Weights of a small transformer language model: 3351 steps.
MLP neurons of a small language model. Each row is named by its layer, matrix (up: input weights) and neuron, and shows model dimensions 0-127. Each number is 128 + 24 x the weight over its row's rms, rounded and kept within 0 to 255. Numbers have three digits each.
A block is one neuron, or neurons of one layer that tend to fire together. After each block is what it responds to, as a language model described it from the Wikipedia text at the highest values.

L2.up91:130120152146074109122141136154151091125145099135151097135148161135144114163134142133146159110140160120180109130089168104142156134141114121142124141149101116119108088106143098171119089099099076151086107127106073113144176129112130130153130092109091161104169104117124150133151154140084092105071114074086122154149101111138144102106138127154111132169140146149167161146153106119131158143163
L2.up232:135120109122141131120102096122108098165097144094157108089143103158167093102125119114115130142139143098093097158155136144113127108129156199086145134120157126121090153113079086160122123117099129156165147155106123137121115107164137120130152109140124144138139125142111139118148162089104144181118128151135134114193151140090100141135164102184089141151131152133109128137124114154130072108123
L2.up557:123159146137145137138128071118078109164167113145108137158118141119136088094135098072111152142123115114100110124110132103133144146108121163116147144083153132127121122111133134139131129129137148117123143168124169147096130146121102110127130143158148162130116110164156189124144133105159142166133122140107133106121117137123106122095154120134121150155145161128122098118094138139119153097151
L2.up577:151164119082108158149133122171107091082148115165137141142122115112107106108099093117112111164107108102097150137111152123134172135119109138119162177095104116062111150110130126123136133114138113144127064097099107148095152078095144106093105151116142159156137106113107150101151196130155118115091149091129120134145102131138138142136169103177104140094158132094148091121180099120113114115148
L2.up685:161125151148124092127097112187105146109131116082168162145109096141136107057097099117085140138160123108134144106129155194130112156108091090117157146128126084113134099158149089171171126152135118126148139147124137142155092141106148104138113148134136140141104109112140131147129136121161141170092173129172134138127132142114134168116149134134127121179161110131146131180142116106099135133113
L2.up1292:113116123116090138167119106166128119134142148126122143168137143141142147122093152079125132112103108133155114115147130148114129150166091109121124138126162098138156148104151122126109142117167117162142131139115136126144120130154122074097124151134149115112168093107136125136120120159175096150067146125107123106138114054128130208126097126121111126128108110115146137141107098183092088129077
L2.up1432:125129109143124118114115112123143125142100143147091136093155131120078122129085131116122157138132171108163118089108120186146114163161115119095114113140172099145154116087145129115097092135123125067076128127151121156104079153109138144104160102186103156091139101135111124141118136104115102158089107127151146130101118144089148122139148107119097145125127142121111112091160074125101119130088
L2.up1472:124138130163127147076091092144128128142131092116160187151086125110127096153137128139160157163170178114130091163136105156150097076128105131124155153091128093076114106097107128143150142133140140131166134111100118109150081129147131128148130192108163142123148106139123115112157089138133154122143098132113131111115136153125133129080143073111129115108093079143096128203157116134099171140117
Description: Prepositions after clauses

L7.up46:134149118160137144127076167090136098121125161132138133152137093155126123147112141128165154136150165104172157117140119157127107117090160132131096094108127176127117155144162106148124123124144122140115120138145114122111124126125127138174077154103147133123108113120158114121143115131134155163130135150103126161126137092148107136137140126106099180107130174121142149118150141135148122079103
L7.up624:146154138153097180087110136116069148147145108145158176127128115115145155102146157140165120124185136143093124148101094106142112119134121138147094119086146097165171119135104163132132085134116158107110123144183130099112119136136155151113116126119170152118106075137137093124090138145118176149131118120130135118121157118136160118112119140143143158133140148137064133125136082113105130092118
L7.up711:151119144138137120117122070057135103104132133129154165116114094126105166142126116118149153119146154131113143136159124141145127111091127146154146110123077131139109122167132082153097142153145153159112164142160090123118088163136164123178089129160147185119104097131162108083138119101138139110142111141130150128117137112149094121142149127138120158108141172120136123147118134119157111142127
L7.up824:117136120105125177115108110119173120140103140138145141140102180161110108117101157113155150127130117159118132130131162160188151145148119147127118131096106123142122113133118123135154138095119110184162077117170162128136171114110133111098103086094133158166130097087158110100114100144105111113118137126120169115166139170097147146137093130128142141140119148126098127114125136156112128125167
L7.up1177:141157180141135148070083119113156157169085129126122106142137098124112128165127166172126133191176119125107141127118138165168159105108122143120085145145136092158123101086101134140144143145092099176126141134111123160118154121149108153119136122122136133135175156105135143115123106132090136130079136146095102115109122119131175147138133137174135104104093136119112113091151114142132139100135
L7.up1188:131150138155110127120111094130097129134126129100088139161113120124093120176125122127136115160178146116159123165158133174092091168143094097118103087089131170160103116120118146096126160171155113171107110151146132152107161147132123135155120118124149107161114083113102123098148121132156150161131092143116100141123134123157134106128148152099109130165110157121146125129133123150127161153149
L7.up1375:086157111125131151111107107136087129108112137157123133128098124133144160138128137158116092097117168091099179126115089146157149181107137155125138122090123144093099108142124119138168135133122076131092133122137168140110090106107135086141140105068093141108111133135110154128147159159159158147128127153079140125131145114157198133140149134169142112139132130144094164123115132124127125119129
L7.up1410:099092143124137154099120155086092124145104161120133144155130141133104149145140111095128147176154128158151111107159142159141166138142097133107120096108142070159099119152124105143130116104147138180138145146143130157120079155144121139106130074118118140120158107112101157118177141096143165139144141132066096097132154136139112131151099150103119128104184153135111166156153153116135131153115
Description: Verb-start word fragments

L3.up1255:136128134169092150144157120105173136134148143119147149155144094166137107096135115159117150114138146138132144106111147126137147139170172132120183106128106115129125128121115168163163140139070123131100137146138147142129134167141085136144141114113138113087122098162136121169114111167159133134100095133140160190127133119129163120162153188113107126144125144154131105125144164107147200101145
Description: Verb-start word pieces

L2.up10:137106135140124139106124103181147132126128121159103142144112113139123154111128081149093117160138119136146088135115163118156123099147115125125130123119145134142120114151139111151107126151110168082150120120100150141135098146128139179146132141103144106123095122110094126077115150145135126162105139160180123105172115103119137139132129124104111154128100140103114143084082113122098122121129
L2.up767:118086159128113144135169093112124132137158149149140157114138102148165154116132118142095137155142121126139166112132134139132152111093183146129110125086119165164173153145125154098168132124136119137089143093150100101117141147136120077150152122153136172086116114097132119118078101124164127111112111124123120141118106101133153116152130136142113111153116164144118088112126101091137161148139
L2.up786:135127192138157136136175118157155054125087141138097116131127094137105188104115137106163115152123117142135161142090118143123148137098138146082070103070099099153123134159118145150171161134113141103117120152116101100139095125183135114102132140125158148123136074099172131120144168120101103159128098147111104152113127138130073133103125140160087141121138145129109129097134104081123107131106
L2.up1013:115134099104137183083112134119140139139103153158121114136102133088091127119166141179122174114129118134088131148122128154097166098135145145136158143123125113153144162149098148092126134076126150143117114120144102139138153117121128105092159124106111113151089121097132137104138141141158114080131113144134100135129167148122126109173153128095167106169110172179145099123121155117103105115139
L2.up1110:142137129122104111117093076150152129121123130148127128175095129153115103091110122143115103128127149110145108135113122090127142147147127118156132120113105124103084117138099115127064142123082149153110137150143162097130130097107145089114104123151133130106097119132158090120087155143180120158126136156118129112133145114121129121114123154162153164173089127146122082112105141128155175141142
L2.up1460:124099125135132143120161111178171119131146153116122116129130069150148144115112121115162116130118159119088134133096118117147117125125149180135125139084100131111113126148151160074081096142116143146124145106139134121104166136119165169144142122141150127153124117088141099113124103144135136092053141083157140103098135078103135110172118172089131094194109148161108092096115154119165140165121
L2.up1488:083115091130136133127190107148126094087144102155121145131122129148148141097115095133110103116160106123141150176117122150146123112149143134121129109066100130124116106141111112072124121127101133135110151156152111103135122149107184172129181102137144143089176117120097132091119117178122103132117117170134168131131107074082168068158128116144168115157092189133122093094100166130157125121154
L2.up1521:124086149121143133137137062164133125143098131129156166129112122131142167200090122098094141128132134100131152106141120134133151100140104154163129133089128107122108080151122127122091135122145161152114123111108133138138099114123144113142127137096137169158061077149129138102129123105116119141133127144108105129143143119122158129111094139110169153112133139112078134134119112143169113105167
Description: Verb inflection endings

L7.up359:112154121136131085144169152114153110084147119134077135150156133129135122141141091113128165146119134136130121151132100109136125182097120118147126167119108147168108144132179134125149124129122139118128162151152126114176187124113099111143100117142105147087130116163097176139183139132137134178133107106167141133100152130154161115163116127126149147113127144119146127152165123149140104115156
L7.up494:142162105155108101160113098163124136087126138141133102151191107129156142099114072139136099080125118119165174112114104140154126126123157154076126103095106146138144119147146125097095125098120171107144129119112137140132201130101126115124130110146141115101142128151147094162129154192141111075137076163142127154126129121134146128122089155114120135156115160136162093105121131085155199127157
L7.up608:114134146095124127187097134102101137108111177112140148156110096138124157101102100133115113143105201163091079128125122108173121118129096182113123112110100165119131112116172143106162091113103102133110167136115125149157130103111125119122144178137132126127147134134123123103159104168115125164083102110129136120140169112132079099106111133102131156106097166163154143096110125143168109108083
L7.up660:128148148126146116116122141113158135092125130121102110135136099112123135136125098139109130114120157148152171138102123065166106132108148130113108080147134154152133108124143118147123162110105153101154131105117180139116146167140114094126141110131161137096096163163133110153162123137116109098107119118100104139155164167157171146153129119108146145137153121147154133098084109067144092093150
L7.up745:125151117136158115122140107141156152092100143128123120107147151180118117147129100135138169105083163157131143130104128097164132156125111152115102126132157136154106127107176129144161129102117126151170125107134101127145117132149138158114093116130146128094103158133146148144153098122123130149150123107135129132142141164144157142148107130075110124143169150113101128101152106137159099077166
L7.up884:093099131105132094152132127083113129127117157083112160141109099110082132143098103131153138134110176129134143116163094127121135126076129113117088098143142160166110099120147120113097119099114152106147117116165124129124073105132103156141131117146142136100153187132105122147107134108108129120136070121099168118139126154121099140164129130128143110092117095139106150129184160119161114111154
L7.up909:156115131127141119114082136133071134067127147119147113136120124150100152143136144128135154114104149119103130151102148091171124143120084152125147117119107160179097145100181119140133099089131129138173151071184112138135105106130159143116120115152160117115116137118145103150141151163123109089147121140147104118153147099111116137133104133063143125117153153124113100156114086100114121119101
L7.up1362:107147076108139115155122125126111127172167140094154111118149146122116156129141099150146109110133115127137111116115144123145116156130133147107116104103074119097140112138137112158100124131134127134128148157168161137161156165111164149129147114078114137139112118190114117124113133124132107104120154154111146117126141123159147112128118126150154149076142134156140098121131141113135133133089
Description: Next-verb slot after subject

L3.up644:154145154142125075127114084170155170176123140133131155155131121074129152140171116087105114140148085120097083080132098125133138134108127074145132121134133097112125084114102084157151095111108097169098130104092120137110138098123163075116108127081145156155098123149129136141113155139144119138111132118135096116102101090119123121135158099158105105149123128121131132124113154144105139142143
Description: Proper-name first fragment

L7.up15:136134119127100082130089185131081192101081138143129135147142114175079118076159141151167155139112151139150131089089116158149118132165127139127135099104145129126136132155174189142128120119092126131129143090145126133089154113130111103077093097120132140158152133123112126124145102167127146126122144131093142121122144131124088132155115084092113137148109133150066132089113144114135102139092
L7.up62:148126117141081132130131126113139146128134113138116081121089094108131121102062122134083144170096128151150145134130108179131108134105091125118109112123112112170132142109149110126113169161158106130130139096140152125122103101108122135139120118150061143111163119129118148077100115104160137167077137098183161190119169118090121103083145143134100069107135176117135148080113090132168141106115
L7.up169:143105120088120126134085132097132091139142101126138131173110099142109106081125144197122163099118132164107173123162138155147115141183092151150098129126134110127102131155141152170096157103121175125125125128125168153096144128119130116108099119106114146155165102121186119093130123119134155097114167088155173126120165133117123149085105160116129130168112131129097139146092135146120141161110
L7.up232:095149147175121112105166112149133103133122145142158154174105126140097136141142107124134073083086188103102084129095124091164157100074096170154132124120089123102159091172122189183176129135124097124105153088110143094151120104098104061118156092127152133120128109113127121171140143145141154124143134129154138156147106101093134145087135135116155161109167147137115150149116144122103127109141
L7.up638:160136113145129099135112152167175171139095160131126145173138100146101069139163182123148122161171161126127141099119154096098131134079096159107139092160095112144117102137143155157128164129130139129150092168114122119151127074108152151121137111157108084124120084094106116131129104131097108124109188126116112175173158126135113119115145163157130149151165148118134130169096110151124132109116
L7.up650:124111105156099111136144152113134109096146107127126091137164105162120142134057146113103157157114082124144167149099176126155110153101103171133150142096098130120154117150133091181106138095118122154133148130139106105138170093111114138141107122177125109102106139140139159161164127134160132121120122120126160144141129117097111156152125111135149131135122158163113109120124130104157108088117
L7.up1137:125113115104130155077083129122175109155160122127103109119132118151094148122120149123109167154159168121186148123127120131115129141140125123127126132156116149143110141102152145167113113133159099161126102122088099124126124180088131132118106108154089116128117134112148122125137132135134130116126155125167129163156155041083117161153148158100145154182138124140144099141148090149141141111091
L7.up1522:137129110125106150130111112123108114161140110121129113124136108091126160137118119165142139147133133123142158105157164143114143129141150162141139149127156126122156125175152107156165107159121111157141099146141130103154108142107109099179126137146129135148086109119122109118116177143148138130153121127150160107123134109088138127133168170145167130127124176164137131129139151107145138089148
Description: Date-introducing "on"

L7.up269:088151148130088107122146121174147160169089134147122118169146143169121138131145105115147137113154117107114143101121138146143137140212116117109146142068154125109125099133165125156124156119112105142118145125119083198165131165119131140158144161120116111126106129130135115113142165182133136152127155152138143093155129114116114079135134182138104098114132115177165108144102140131120128141163
L7.up288:136093126135140097121130150104120109104138123124174097166140120123134143120158073142125158112121100137131167119110116086126158164122108113102133180118150152124151101152114112134128124102129116108109148164071148147181126114090125120153123105141102132112114105133125150115141058141102134122144137100111151121128153129164143135120121124128138115098132126097140104117116143105148203180142
L7.up415:105134090129114099143097112118112099120115148147180139150160127113142135121136142072082179103139106140140133154134139141123126084109162134163088113146084134146103116128099105132100147112150145110142133087088118133130104127089160132149126119108109150125087159141125138098139132123120134128135125118157124129155126142168162138197129125100102134166163117102121069114173189075141132137133
L7.up461:105133103087148098138134127109120149135171135124133113105187096134131103095144105096129125100132132138166201147104143105114169163168106172097139130165147099132150124155135127187119139102084127100107155102119152134142160147111107142142152128141088146160116122140135117090112104156181130113095089116148117112110112131143125146163137135118095125155133166153132143127124107142128158149173
L7.up749:134128130107125098119114095100118157119150110133132108084134133121134162133105106124138139128127112126177144144164110128119146169139121141107154072121109119097090105149139099144109050138093110125118139146100085136149123127100157134134131107148106149154127124120147167100149129145147139145140120141131114112151158094106129137139145136087128144165126135116115116133149132103139134122138
L7.up1193:165137115093155116141133167158155118134113115097118097108143097112103142105126071133110099130058149135146140117086098099103156147121140097150162140124128171099090094136145115128125091120111119122129099153131160161142118113112110114129129131082109145093096121124161147174142134160117129152075137135121152141104152142147142135127103112148086169153135123146155114137150134110109122155157
L7.up1409:122100091075105105168101135150151095170132130157106142137180097087139132072109172154144129118133136130106167113127141127147138184129118134105114146107130113131143118126163175163159110098123107089138122144099149140124126148146107131133117137072118130130123134164142136182158130191095121135133139129108140139093118103112151144133139122123095094134136140105134171124100132124108084139161
L7.up1427:086137128122122103115133087108122144150128174134173124139183100151125163120109084123106145172132091121182176149084101105104143141098142138116094122140151124132060143165119118169134106101132142101121119141116107170133104117158101116131090100120140118133133154163120125168165090134103141108092143137160120098147132142172135098159131127113108121147127129115116138130095110111127166166174
Description: Person first-name openings

L7.up166:139161175101152140154128145157166134144121145139135144130148070137112102160101124141099135146128102154112102126116138094135138151135168096130163117114104081090139103135132143130084142142138130044130149127111138088093158151155105131117121124076148138112168115113160172155135126125121168153153138111091126136129122107123111084157137124151148151139106093132092120158164105096109142141144
L7.up306:127115152139133130103130112147151114142069117130125131200144130120142107130123187151102156121143131099132108115101176084119117095095137146130153106135159125116126140099087095153112078145112138137148125172096134157126169132149158130100135111120104155116112139103166129158088107082131121111121153089126145116173143143139128130166119099148139135149117083160147136141117118152128112123095
L7.up641:163111088136123152128165090135118104173148112085103113171192118095123114098164137142142116124120112110121104090118136111091084134093155131150134160142145108110141118138093115117127112125110097130104130135090137130131123099131099134128168146112141131128144105162148110154155092159134131114125150137146122134105120140149103131151150128124195149137113117087145156118126131141121113128101
L7.up768:132081137165082117122122141146159107097151127110077128119138103144139134145112134134106181121157130092113101119126147128148162111100136064128096143150128116112156103113173138142141122143130102182144114090124139134078159144105122138143082123122120108114145114108124119137157100125152104150107121135150118155133151142110163125152165155160122107129160109136121087105120101099133135156113
L7.up916:115120137129127148146144120133181115135133125162151137127193104121118141124125164147124140110095117100088095099119098108125146117129154093165085131124122103111109136122138150155145134151105099109106140167142120130080140073159139125082131138140105120132130100117112135145129118107181093129122163117114116135161131137118114105156159108113162163108121140172095147104106107128116158152142
L7.up1264:132111079115138154093128104122152115139132138116107149161134133167152132135100159091123167123133139117134105096088119145164149112080125147110172120109108102130140140127139102171122094169148135116146107142151144125141136123120120127127117125114124157123105150078148106134115116145123165119123104196121113113159111112130092107117100139163118125167120137138120105102127142119106128119148
L7.up1365:123055134147103167110163084128148117111111129178143131089123136158169156175133161127127154108161092089163143116174153136146162154157162077125129140146133122116105125106101110165131105139095143163138125114126096129113162088126158128127111179159104135095100117146141106155144140112123124126144172156109090124087129113127130110150125108061154174118113065099114122131164123126165140163123
L7.up1374:141090108146131153148092145122170125141121153101091133129190134160117154145136133142118159096153147122179133102115117094149175075102088128126089148134116085122125093116160122143086146155134084137115132144118110160125095091143169155110124164134166108103141142098120107109167126132141117140108133096106102129069146144130113157138122110150124125062127144125160122106144121140144132137127
Description: Word-completing suffix pieces

L3.up825:089161125153091120094155118142141130116131150142136124122120115120143062140147181140126139088134106129105148115112178175084137128114097103133130135144112126122114138122144154121124156138114130106136136104114071105109116144131159185079123130111130095128122086115161141101128129146113144120128130119123143115150096150122109128081117129107150116111088142111130110098129122137117119141116
Description: Predictable noun completions

L2.up163:110115107129113129116125115155152140185118089093094140126139145147134104143088132192129105073095142178109121124142194156147150128128159089105115120108173140086127149123133158167140170129123094172144135129088120122129078158092144105118105112086133126128145097108123119113116138140099122107119121116081155109103127142112114166162168148116154101117166150119114092109133129096133135117090
L2.up185:104156142170073100128106122148172122137121113108135138096150176130141136127145145167136155136176141134116128154182143087097157134124143076106135125148152142131116118149092162091120105085177099158128142117096133075163109097112142092126158120098118100047125116112147173151124143117079130092161107127149133131087082131144121121126149084155127132160148136098122131136138159142114142118146
L2.up602:107092124164135138128134144162107095071089118134146087104166159176117152124119113147164103150110153132132112163108127103157163148137145133109098092168128142130096127157152147144086140134112145128086112137132155108169115167086171130117098109112156145160118111104129132099117150110161154101136089136138118120094112107157124100137060113108137081128134123143115153130125121096124113158135
L2.up604:100101145136123157138148111148120135148131124125151113121140189139144110115085157176122141109093120077153191104097128131178119125078113115130067133100127135143128116134156147118125100118150101129106102124198136188118074132152142128125170151107164104119150121124093129096113121162149162137111149140108092144141086140196133177106154159103132131093119160138100138119142108150129162136134
L2.up667:096092137153096160141117178147150124105156129108085154147125101104170098110141210135105175121130129076131165087120154116135137121157133079140148164120096118107144128126122129160075090120120108130121096122156138137107127156122122138159093100056174129166144087113153159138104112145139142105095134126115137136079136135146146089162133133080143113149135101195105133125132043145116151116154
L2.up815:111111129128100158094097084116112137061104125118089129148148139114107148116110136115138142093102120115106142169104125143151151116106149117110094146143167148120130162124113117161114130137139109101124142149151144121116110121122131128128110106153144157164138167119105111120175106120130120122138167098124156155124110098143154139167146064162097129168157117100116105129162117122116168107166
L2.up1049:121128127110088159109153137125172137122183125157128098114163093113139126124124121140095135095123104119165129075129096140078158123125166138132143146127122122136130133110150126114122088170124147092134095103093119131111121140149139119101081126116121109111087142144097153139163136110154161070098104095151116096098129151180133153112106117181111135103145050145144128091116119128122151131104
L2.up1533:118130127134100141130118107107113106139124144106149136113121164167116138127103121100110129113123140167114143121171112161137146146122097135068060125120136143160122100122156107127153147095141086117123090140086118087112082141101132103135133149092182119065164168147165094123140143156154122119151133134147122133125114147161132065108124125126133118132146091149114106147124130130111150096105
Description: Noun-completing word pieces

L3.up342:118093136110133139105157131152130122143154126101142166158125132123131131142087086091113205116069162096142124101125091131163129115147106141161136093125124103126130101149133181096121117129116124145087152161101120154140157129141144165132133127131175133119119162115128155192126163100126129077139124118132163162127143145103135132141143126119124130144133136118104176124101103163127112141115
Description: Pre-verb slot before infinitive

L2.up27:106131106122108149117129111135137131171189118109156155149126159148125122094122130097170170143098134095152135106192132138142119129145174151145123132119120157147158156095136108092132142109126107134101136184193126119163127111145142131128113076102134110103160130103139124125116149131112124112159107167118130132107139143120110119163132132087127152171139115141134098108123093060140161110098
L2.up711:141115180076111144129133119166132116110126096119146140161082123146128155146117134109109087092135119149128118129121121080123133160085206118151173078153143099135118124117119143149107105135139159124150093150123130096132123098147091113157138135130099152116130135062141100131120149128154151135099117143161109116143165123114116151171140129151124109159115142115124134181119154103081129139131
L2.up747:124125123115132141124106129088144135138147108129085105150138165084097120128114086087104154087130131162126155149111095111134131145135148100118125057149119138155089086117097153147166152187103122139146090135131119119145134127120065130069118134106101121118152167143171152121117106127147108105128067155131089166165151061129168152149141131091105143148159146101145147130091181117132132133103
L2.up967:113103118072095144128104101112152119108086115112105101088105149128117119122152121119115161159100131164126157122188132129126101089064118142132147110088155153163138112103113136119186139088124101154101125116091140170149113137133160109102136129086146127140126110124135141134120081098130134107148100137147126102120131138180131123096164127125096095168091146137118120149116137147128133101154
L2.up987:141136106133111100111124097137124160116125164141109139128126160120170108080152111142151164120148142127093155130144108102175101117190101106147127148108143099123137172104125115080126105137125100182092068164135146070150113136184132096103166103110148142120097148148161122098100094111149149103142103134157157126172110109170181132128124159142132108114184100138147142163092173099136196093133
L2.up1306:142118190148167157115144149096140103081104115137135160187090113117120128124105132097174113123151123129119140125121151141108138087076142146095111136164137113126125134117110138120118125118125133136146128082110097116145115191077086158149168095157118166111140126124114149126152110140150150183108130132129131098072121157132184108113111173127154108162173171125105123135111127117123142148125
L2.up1496:114141090124084122121173100157088108162128167141122164153146100122135094143134129107111153155160106126083138141163125144065116143099080164129119151154104132104140113143126128132118148151125128138090097100097097093118111185121152138107113127102179097170114148073165147153149181116108117148124067118146095122154139134153114122135124115127102082130110141118125120141154112134119164132128
L2.up1498:097116117086136144172133175167146136137114171140086086113117119127092105109096129081127117159118128111117149070137127097094136153101117147145143125145177126107111093140160135123139125137146111111121122138165094150141153127093104091138120116115084142101114120141150144155154139163121129155164164122154111099118128121135142161128155095126097172112160079117146154137138132087091141129139
Description: Capitalized name-start fragments

L2.up482:074132123126112075125169118080136135112137171130117115141137129132145146082108132124141134097138131164147135163115153133152121098131090117143090107140112139157134152115137168116122133071131156122123133106083129144172088125139125136138119113138114183124090117125160147141092119117118108118156106101170150096146175091115141095143128143146166118136118123127115167086119079124147140128075
L2.up543:112125135148139077112162135109119150106127148135144157160150129123130116129097124144111088135146148144152137138101099097123139117155103157117184122128122158132108116134156125134104120139109141117115143128138145123126106167152099155150149139109103100121130147151127110141099167095070136138169078079141109172128176102103134132121117121094092120085134158157102183123131147139159127130106
L2.up793:126130121164153105151129084127155128140151128103116157172143115158124117100105109145111134128102144139173112105141148159134140150105123136129069095098086124103140144127138070182108140169153113131106121125149119128132145167133127103107199124082106138132176112128117088144144125146103119127124161158129165155141140130112140116122132101167120128095100104101139142143114123125149125163102
L2.up852:127145092127155112096156118087117136148152179166098125151132126155137098105116135158110128105120125116127117159124179183108126104136110118144127140137113148159101118138112155104107131139159157095141117129078118141084149180130107132160160138090117102153095130121120134110106110118115160100152132155140148159137166137127131142127106132106111121152133142126121099144146172126152207172111
L2.up880:156152155073145112153128147130127113106109152129163116150158133133104145136138118111108166149155117129113148142174091144096160113140116162141098135093109108122113142116147140091137129159132154127149132138098111146097096105133141104141104114098121130146143128155159181136094110133108147135107104148163128148104138127129152108140187122134133141153138148149121168166140145129125122119129
L2.up951:103103125133131113189171122109135169128137115115123117112110111112106089131150124096142140096106129128123125137172080119136126145141159146095093126140125151139148099122129198137165113109153137086130083127127138133159128087123093141138172152152095146127139150121144111122140155120097134116140147133121123168148118163125099187135116137124122142099143147137107182149117098111119111147100
L2.up1217:133122112129095117158119129180107133145100151125106108138094103125134131134116115128092118089079150099141160142143161146159141109170158139101135099085107140160158129149122191103132135120157152136137146109109137135127089117170144164085144118159145084132154122115121128170169125118151130111138125127130113128117155108107138174138164123162065101093141145131123107108092073132122174139109
L2.up1469:141122120141128148109151115153153130140156087134126087136104090156114141120110108129149149115132098102114158106125165152113147090131169121147145131072101155143127150123122124128121172150112142129102125139131102105134123089131152127097111134163133159109151136138177072135134170133138167132120093114142126162134120138099143105132148148101130127157094170126129119147097122104128124141099
Description: Infinitive marker "to"